MLP neurons of a small language model. Each row is named by its layer, matrix (down: output weights) and neuron, and shows model dimensions 320-575. Each number is 500 + 40 x the weight over its row's rms, rounded and kept within 0 to 999. Numbers have three digits each.
After each neuron's rows, "raises" lists the tokens whose logits its output raises most directly, leaving later layers aside.

L5.down1319:595502503536511496556495577552472451512515541471525445435524474489506494469506528479487480391448466495506499498517497462496489476467542508485445544546428500462530443507520501486442537482537458475559474424521489527475525504526480487521482482475470497445480516445530427412491558487415505487482513511546444602493548507495516583515524493490491513575502496516539480506440556486508472498475478487478499483377446530591468485479490438517511427491569559541509498401525498543466464517485431520484468484543473582493423541502498465501540536417519478475544598470540571500489485553464444524557556524440508455471471457534486504495514536511473503499513450514498533544451501510484546501535478489493504577486487503530453538465490530521520502477494504508440534441514453574504496489422507
raises: " the", " their", " his", " these", " something"

L5.down1839:498548513500521485401573485453478461511494379456501513487525511577555512483520427567539531559499502461457541531474496485537499574516458455512488525516428483505441569418512534585479467413566560478472510505511513452465442497446488617491534523592556509436541528533500541468532424467619467476506536487459568488490549513464523464539470420495478464478437560451546491507520535515536491558430571533532533480500486472489477597486533471411489554467500504523543532479534453487491502532567566499520539506460611481548516495486467579425459504555557510551460494491497489461521503456482469549444537462552459533537499501510474486493487533500579481444546575446530458494486409529424480474456522497451517522535475597462553549535457479541475513572487445438501496490500470412460541521494472
raises: "uing", "ua", "uc", "ct", "uct"

L5.down1302:482445458499481594475464521469487582522508544426467541465526471479571509439458513577486460450537548524512527468553535449455484529475465478496506554505544492557534588547475525596485468492436583518543496542502471522443511493479501554509499475447459529524605431567503457481475497491520554542513550524502512467478460510483429456531498561481479517515495576513459547489571416481515465561451510455467498450451419388555473476442479511480506547511543457527430548459512501551515547477553526469481507428491529575474459528469470529471549527499427449548499517453456515474504472542577496479475493537452521585512573453489442481490486562544460498516545445519494449504481464489483490527517382502506477569556593515479547503430478501494591459506560460561510559509465508542613515502565476
raises: "s", "ada", "ance", "ancy", "ara"

L5.down2078:509491523439511454513447507447484531458469482531447405463478566427536485555448577492518488531532508520471508520488530478577491567544439496469558538508522482479519484522581489459536499519529515521476459568550474464512533465505485503482488496534476535483514475478509447505432490567505524521476462487554621474487541444477469555514483503536527533479422592487476484565489548448495550522498462448519532497550469586481548619537526457474482477535463489517490565503459559533539545487525593472481469511463517505541526437462516560512474499489502454466486515496461444528487509505473476456541487475496496520513436463470483497481578515545536552503446561474491455478444482529465490493484513512509483489535482453487522459480482565375502499456514530490498509426498503438468546503516549
raises: "ces", "aries", "force", "ries", "ulu"

L5.down1334:486505534488444488454527538528423504583490445520506404505472563489515523447500474476439527497531454533552515532551520526468510613532502518411542547569556500470491473418555530470501525631527483483483515462507478477531494527507462495427449466510447482523475391499533469508474505487536498522511535509519530425522496383490465456579485454576468502490507482489559445439522523543411408503562466500502526493528482513549447531486545540506497494591535508470518481483496608571487496452474533544512496508564515486474484548478476549521442495503559609452507507469518449476445463504540528499511497454565532535437424568495515548473522473563489474578545499544490463525468495602523498500433523491501486489560509444493495589468496524474476523483536497467530462561511588458492517495517469
raises: "ling", "lers", "ler", "led", "le"

L5.down1696:498496489465384480495496551566462496499448504596421477480504511420472525549471505474535496539458459489553555545514500546483562470527505444524506418518513518574466460412474444519500513515536574470486507503453461509467468520554521458523430527537501488502449486555522443465517472387486505491511456500587567479471499449466537574519446390530485482435503440501477591467555451487500540483494491466457549520552529407500438454474570515488529469489521498459558477417554510424473487480514518491471496508549481517525508504532466495523518497518549567484485552586533521542453456513493531554464489536444463499463454500568488531464540490527552472487525494500502484544502492539546415495563536467570480480513467463452439493545507517565472521527542519513488473541485539389460489500463495
raises: "red", "rib", "ract", "ert", "rif"

L5.down1661:538510524514525557525475474493464502490522531484476511579484488442447489382479519532457539421452569576530481506503498536496535599464557455508475546587376502474531440502469466532500503573524494496533498481581527492529496555465571566396533537542481441497500532464530476554474518534514597476502523520462578464508535449490495482479503496478487572534432475481464470503461511481565594482518524507524540452538485535436427471527501511516538506480520539473524469501527509511519586517511575475488483489508505477519472495568503522543557547477513466451488483495491430467480492480451500554491520458514523441480461478506458393593489497516510457546597536480545493511493478544487527498488516445476474490483449576531551522483432484461535478536481504422546473580503477530515528524557508
raises: "ss", "ap", "ist", "uv", "ian"

L5.down850:498477493442529532575453443510500515558526561586512520570508484473458566481418519515457508431481457466551538519511511462499589542480519556417560559453445524472447577506457546483505517490465524463552498536455545560467457544481505451558451471474520518535507485471533456520520424542473480450523542469534558444530450481514457438498514511534494530427465517473510484451498480483504499472555509458507484515500504465494503456483504480515543504532476428560440495536530458537510497574562483462446490467539464541533541469505494536511456476615557445592531515546531495433476481462475450470464485482503450508473501418433556484519452484516500635524511547521568420550463516461512505546493541529500541466507572453480460502518515526553508473465438477497433503421535488506490496489452520
raises: "che", "atic", "zo", "ic", "zen"

L5.down462:514547474522583473475447532557472453474449556477479496471537523515515549457532529484467543462481528535491452549548484531477446464436519453451463517455451507590500451521495530453511516526546554447490484470486498477474489549503471546497558500529474498530466469547519495500468480521499508420502501504528532536477524544442480494483493548479537493466520476501512506527459504496523465474535512516477517523520500556511497531549487485493549511543475556506526445491563466590513521515476512491521491544479477483451490510441535466494485468479494468420480484521489515451440471545464545431466434488556485457477418463522505453516451519500514464466437478511501540545471538502470463453506497488460465481504513425590504450508483470433504517504544561461578518533473563553534527435366470
raises: "ations", "ation", "e", "atic", "ac"